config.toml
rope_base = 10000.0
bias = "all"
tie_embeddings = true
MLP neurons of a small language model. Each row is named by its layer, matrix (up: input weights) and neuron, and shows model dimensions 0-127. Each number is 500 + 40 x the weight over its row's rms, rounded and kept within 0 to 999. Numbers have three digits each.
A block is one neuron, or neurons of one layer that tend to fire together. After each block is what it responds to, as a language model described it from the Wikipedia text at the highest values.

L11.up214:496486527470438544541397509441552551488464522493471531496491424487472543473494486489489461571424561442599541515457480508500415489559596531453498546511518519458509489489490496484539510457475523465534522461480459536458450453498517441496474454496516508520461504497512536505543586535488557570527480488530471533454574529482482559483553482399422501503529520532527519465530507458469500519513
L11.up1277:450469547475498532472512491494482470507437539467504536530518417475525506504543546474482454507480486435545479485528526552567543478510576577492506512504517544510492427441447469516503518494485503535446523504497523453488518463540607553427541539457500464508496537465451546453519460513502517480584485455518488498561455479538481498458469463529453459596516507506476453539526476479486477522544
Responds to: Short opening pieces of multi-token words, mostly st, r, c, d (St, R when capitalized), as in st|range, st|ole, r|ise, c|uts, St|irling.

L11.up685:538518461475512536473466555506542517509505471521465512472476491522519477486500502487419518489423450573445567476475463511467491532497502500523472510492456497396498479512429499469501564455469589464455503536520482495461540499469512531497535522509516456500568619487514529479471492519457395457445473441487460490538512447478455451472490502504497463530510471534530503511530498532473529515490
L11.up905:462486490509546500514486566449492545515479472461499443548553505497556507528434413439461489481477492494501525534554554498483487465530436525445536557503488511505600503544542445494523527411519530507567539445512529528457553504505462504433462532575474454570489504477518516465533496495542479525458462512507464553529487529428542485555478533473445561509533466512497577515556497488497501503512
Responds to: First subword of a person's given name in rosters, tables and cast lists (S-ofia, T-ristan, C-ody); also line breaks just before Wikipedia section headings or new paragraphs.

L3.up273:486524453449603485558539483491516490505539564465484407436551467530524472449499508499509456505541533516465508600504536495483471450554559482422546526498511417508505515472511514478523495470502554528514459492502558519499507573540523478517531511444423499509519514523561484441491504471439474531451521506455556440463533534494458514506482547525531524506375484500474409486465516482490522556565
L3.up378:482482478468513490452552477438528562489460508473509465539434519480528483576459514497448520487542517432539508506545481454508412475529487473475475561553434439501504553487444503530544538463535542488506453540512573493434417445504542538574476540522514483494476489525552488475532546469497452503501522524471484574499492518483448518498502591524492532464547514414477487437517454491492487527523
L3.up867:511494490480543538546504537487482552433434449476478509452528501524499465579544518514541457511496476425472500552634642543547447487507538488449534541485546491533461505490520499493480504483526517481419436497449490546516535536447525479467483476443547490480518493561488575466540520520527575543504450448594469520471494542514499452502464523536482477467524445492525465502551497439510516511515
L3.up1217:458527455488514490533511487501518520523483537504533407409520531504489461536489528477532495554599440491488511548531492498518550428546488510444563443481528500480528463487516542520508455525549545558502497485472503505504479492483475516569562509445489533528496495494520497480493466463514482519490490476528480530502504559469502464466516512605525444496455499515478486535508508485504557526490
Responds to: Second newline of a blank line closing a paragraph, table or list in Wikipedia text, usually before a new ==Section== heading or paragraph.

L3.up468:481567494478526425476491482525529441478545519553512435476514515552536530502500487527602390496519444499471501559555516512494548494479463458432480468416503568491486531448525492551474536473473565522459456494420531456510486517475497496509552530487479507528528498453434447466529589521513569510443463373510535453421501558481532517480557479535475495456478487527561444516519426508552538501530
L3.up1132:555550517472573483449503470550486517394499542538447530466420472508562473538502467489521504483503513536475524542475449510453513550409460502487512517453521456484446489495478511429461486442476557487422480409434477414503518496506476583463426548494572497573556536554409485477514559502562558521487537467540537508475478473474573507492510469501543541449497511507597511434491435481479486442531
L3.up1178:528530421496560472549549458534475488497481551523510496495465528530558491468458525521451430512503492493488482567484521485521543476561462440504429501500495496504520498480515474492416561454512520511393519526506542494454495542484554505510482502485483501565514483512517552517488471495495489516509470444473514504485540480445525535509574547483476514509549560535504517491490437461450555557506
L3.up1490:506548482549536430473487517451515476542530501483502517510521514492566533585530483448498495521461436466391482457556456569493505466541486515528507471498506459511490485523497441506475485492583515485553403486444526494477500545488528537467563485573537499477423553496537485549511458455499512558527482544513521532479536510536490542522416537561493558513482522483468495505515491509489424506497
Responds to: Fires at the first token of a new Wikipedia section or paragraph: the blank line before a heading, or opening words like After, On, The.

L2.up16:519466487433539516461530498393539433553516500498506454572516525500475510577506481451505529578468498454540517493509516459509422423524537537457515497509468523497548496450502516481507525525452525422574485494443516528564519456500502473485488519414516495535437546557456471510569538529498507545540480471493481509466509439494478484384455533469467499507499448491446510475523406476529549484481
L2.up117:514464490496484540496456471492466533552520519479484448447477523484485518538518497514506500500499465499468459454539501517541550562545521451436523456504392514463495517499493481491564580527505522403500442473480508443532542451508495485462505516496481534460588511506522450518509531433476447576427483514520496558473571458489426523457488489551500472453479451438502437449482488521492427632560
L2.up139:472552500560509564538446431484512520525499474452509429502465540505593489460506438481555425469501578455540512479532432483486510535474440514385503462481511504507499485510495458471525551543563485446512504467475543486466514476494478461503517480451464524476551593517535476500504488513459536543497454477591564459481471456465509465539524464498530465472536531500413535465478549464526503496496
L2.up450:479538511522550509534516491532508578520550526466452518556474546516464479527531490493477474513530464495538496578495589547470510497533507487439523447532447418552527489524575457508478575470510454430525535515476478548470524516496527459472483477390571501520497531540507584526473528461515491582479586496469495507477442525487493476498557523487485478558512538497440495496455480527495493568472
L2.up750:541544527488420466499442478541538461578532487529458479528510515486461453500506511457476531492480479509533526472499496466460418566537496462526554522473464490542546443436561465479450504493516442406482436527522513410542533538478536487433480502504582486520546482552516485473460554462536518492573543551521440464482525492463509529407567416477482535489465506460440533549474563546471434504514
L2.up798:498475497479432520468490569434532470519457419471568458450433531540496492561431559493503473498581613469501490500547481483543483499543520526456488385499509475584415488491543425527572395462417552461498451453528526504486420469478504486514437494533474539552506524534448564474482480523507464518456504556454539529566534529511491525482523552513482531443510570502507495489506550545558570520533
L2.up1018:503540458546462489527429549534490505519465489462464452587569526519451484523493484471510421453526482475436408412512487465490474525458466436510516585468538514534478536524542490463503471483590491510570552525482497479554503448528486467449471586477429547491509507535525460471480458540544492465471475507470543501548533438530471480545448507465485408528465559557527504526457469515445485500530
L2.up1490:550444514428496550548434490462471460463445499517505461527453482533482527574516556465529480416559571538568478492589505481516505440513455523425476500512505520464503558514441439527516539509476456508567528516513543443448495487489496485478531509566468461520545496506453459466543448475465521509512573552468482532455440566460510471462481441562574436464573441557515524532511485487417492459490
Responds to: Second word-piece following a single-letter or hyphen start, especially "ant" in want (w|ant), plus pieces like k|ill, d|ementia, one-|armed, and occasional infobox colons.

L2.up55:497504443410573461545499460516487513517553489403491501448449529465560477408439483507536525498537525517502548504539511519489501510497541465508470424549523616535513561540495438499459522496521443415514561469484460552475482474507502489488530504494531516538531489483485519487438475497544495523454547488532560464503504456443430458554490506563470509468549617493421568450492537534521478561509
L2.up86:448480437510500538485535493455533496497466507506468411486509494515516552464490529475494508473487434521578543551552456541542503524510477466553524492492476544448519461542486524514540496550491476521440558506596520505459562477388543469439511519539514526458515617525446524498496469530503474433478584506473515527413463494507449497481518435536407479488507466450494552534501469433529513523497
L2.up96:441518439523485482456473488470452475540501522556519482538490568517540517522484462480491503489449507467476511513454402474486513484588461488450485485516484547540506534532485370466424505484505506552487474476422525445474543512483435523445506488522427519480533547502523399439514525502419473529512524517474564426562444472470505565443482496538575504474538509450549537509531460484512489502555
L2.up472:528516497541491495544439513528491508497502468514429502513469474545526453508550462448550452453484484518500485496449514460455501475503556529401498547500479566529543428436515442485491504505519457483482477477492569479522487547544553501521571496539496522475512529464517428512516473542472515579483478522465478567506460487489540551457534461511451466425489550522466444490498459552487475510483
L2.up1087:506497475477452493503562495495593567530469512513476544552457497479478494541467491507504498558489481512467514540532523443421552523508435570472462533485469539572544484531503514497453510458503461518559606489518501484508447487540517465529454550454434473511436552462500528435517481465542514472475491467472500557488457500568514517525546411533449460522460502526414450417483503448421488536543
L2.up1429:496460526483540457499553482427456471510516478439491474479488572507508428564496488471501502524550466497479472458500469482579505455592423455462482480548498552499543570463479402519460491479471517528497412446498485515525464532497457413537563512469440514433521439474476479493484545484499494573496494559518482489527545530512478487551610485502527472511508504459569452523539514558495466547478
L2.up1492:520459454517462495484531506494501415505447540503503448479572515517465547483458479466566533451477380498477481484540481383560525469495569461545498443575461527498538493509493547545491512502476472549513473536479551471457458511484463481584546494426446512481502507459496510482517517541469491523547533541508530568474474460548511540556489486460482520484471446529429480542505504491504491476499
L2.up1514:625480526457503550571537488473568503463545539499440461468559518524488490512515500569553537510477533474539481473480491484547467541489526555480621461496527503418510411505511523466527469564564499541482509496535543473488464490439494509498440502557514465548503517465523547524498424433531520457501488391451482480499468533445408321445455517457496468542467560519566561454500480478563538486494
Responds to: Opening == or === markers at the start of a line that begin Wikipedia section headings such as History, Reception and Discography, plus a few mid-word pieces like ial in presidential.

L2.up474:522504437510509465485577382446517500534451475490475509439618569419505476476444479506552525507472537446481553519555498455520491469452469441466530482590494488451545550529568562512536451519468503501467576495436558509492555483479524478491503525553561484504481500485456462519497507486550499563512494469460431489518543451458564426504532578532548594540578501480470454529485491461532478534521
L2.up623:580505465552583442544529527507483468524533543501485447548477513584500491493502489463560463502528514500463462469556527539492465428585432505462497514518549479448515465506467498504525476549507524464573495424503583489443503471472518453417512456462502593526473517489485451485471478473544481519532507488481519487519465536517495480441444476607577489532509457499476507495473502537470466523464
L2.up879:479450488523543472513528568511484439552467553508466473476515507496525530504545479519570493469566497444486486544522509505501452505558475476426442525550502533494493504517517488456415488546579452512478450437452538493545417494465537474455571477498509505524546554498439414496442530495532443471506596489527510554453516475524451525537483562541535537463491549500495480493517536517455514522473
L2.up890:534528534445524501541504466521510494551494516523476474573495543569421580498505535509469503494475523463390470537535533356534431404495577491474520611462510438446594537582451455469500509518476512443574479476470529547516541511469487480513516537498556495498518598491589534520513489478533440484430486455485457512520556414510477549536523538499563570481530461516417502532475503557490534471500
L2.up950:569439485476458528466573437464500480602488557457488423447502586521501552535528541466463533509457552485525495510522478442530496425517511463488480525472454543505522511517472408476559474531522523526588515438541564526464488484510458543449473488529529534522456514519494480467452497510508491478442466528552537527575558464455489514533427493428511543492549492502542496466470462504488538525490
L2.up985:507473471477530534492459493581567523602504513480479509502510492479502507501480481526450427498529524521514527433512612478514469617612507466484555516569464472485521492555535480477464443436515524531563439490508509549443571467488540525476474539500514505472475563499596472506515429530560514514503438518519491482555467481448533481437456571532425542489467525511499522494533557558477476496564
L2.up1225:507462485480554517434622504427478446490426535536480523476532535583441427557479533504540426455507451450488470492551492503508453501531468499471494414452485500499451511437535498477505490469529555475474430497481522506531500545422510492486442472527436454530483542446473508448505457529502497468517523493491536433534569509465486460492484481516508463510510513506532522531511518459516483477527
L2.up1494:490501470526469545454565510433526472491510600532492467543501530495499512579463516454534483477485541442497456555521490483470474524488482561403563524499497526490582503497546503458525525588455503545562512502540422517559486418506482534530497479449451533469498533474519483466440502525543465538453472530483558510430422452491535501552479444576517484454499491509437427527511530508562506504570
Responds to: The second newline of a blank line between Wikipedia paragraphs, before a new paragraph, section heading (==History==), or table.

L11.up395:521501498468535602465542486483494501507574520407547430482497508612528487559599581470542470482429504490478540469436469527516497545494482544424499515529439511510479489514468489491510472469475516487504499493493519481481455472618441431530477486462536528461543458519525542551559424520531452516528552472574476515454467481560483549491543499467513486490533535543476469429512495512511478474558
L11.up977:562467571455455456460563486469494463422512506498517478510514478494467499559541547488468493462518520504500509463474504568462437526492500478525476546542472476511456509488552503487535479498501480502542489533441450505450533488525478536497492467514580463551527492487459520525463541498489460544567545454454539533518472496440414514511485480481435507511545470527423532481493538492609466440512
Responds to: Second pieces of split or hyphenated words in descriptive text (sub-basal, gray-brown, white-washed, sax-ophone), plus pipe separators after numbers or dashes in tables.

L3.up332:500552486444444483448507537495496542499471454529490562528506518469459561536505491514428490541500548409528497484545567552493488498507523518486515526402442499475564448525466529474470517489461550507523517465473490605545459519499519492472528568485515490487472488539502502482425523518542396516369486531464565487485474468534501535477515574447473518448566491518501418528525360478528513478525
L3.up408:515483524499440504565512489480458535482522466503458505552462538561469508515481561496533496422474483496513529444531417519523549516593519487488518556479455481482487539509503503530461476434506535470565519539537509535470480503534516513490509482423485470438531461523538495578535506509467473482413433486486475487486534517487471464554576544418562498488471475441472484502500621516471565485491
L3.up509:512500497501423504448500517461544593500527524506448526531496491517469500498497520538487463475455554496486578530433489449505498481467464512457517549489544500511493528530488550514473458458493549500458436487431472599462582541454537500573537562531532493469530503463506511522475513473531495576518498463498490476506517493509554415515550526489587446521458471496565547459540506492517512488489
L3.up1414:500521568519447460444510520458533520517506535535439520549498478490421514601493443488427540543492501471492524494486559534559569430479435490469506402471471452532593475407489508491484492514478508500434497471546494536508604465508498513475455512490520426558550518509589518527449450514480524565479576461537513479508519541484459479509516532476532523564500488510487475515424511517473550487461
Responds to: Word-piece tokens that continue a word after a short one- or two-letter opening piece, such as h+ors(es), W+he(at), St+r(athclyde), re+pt(ile).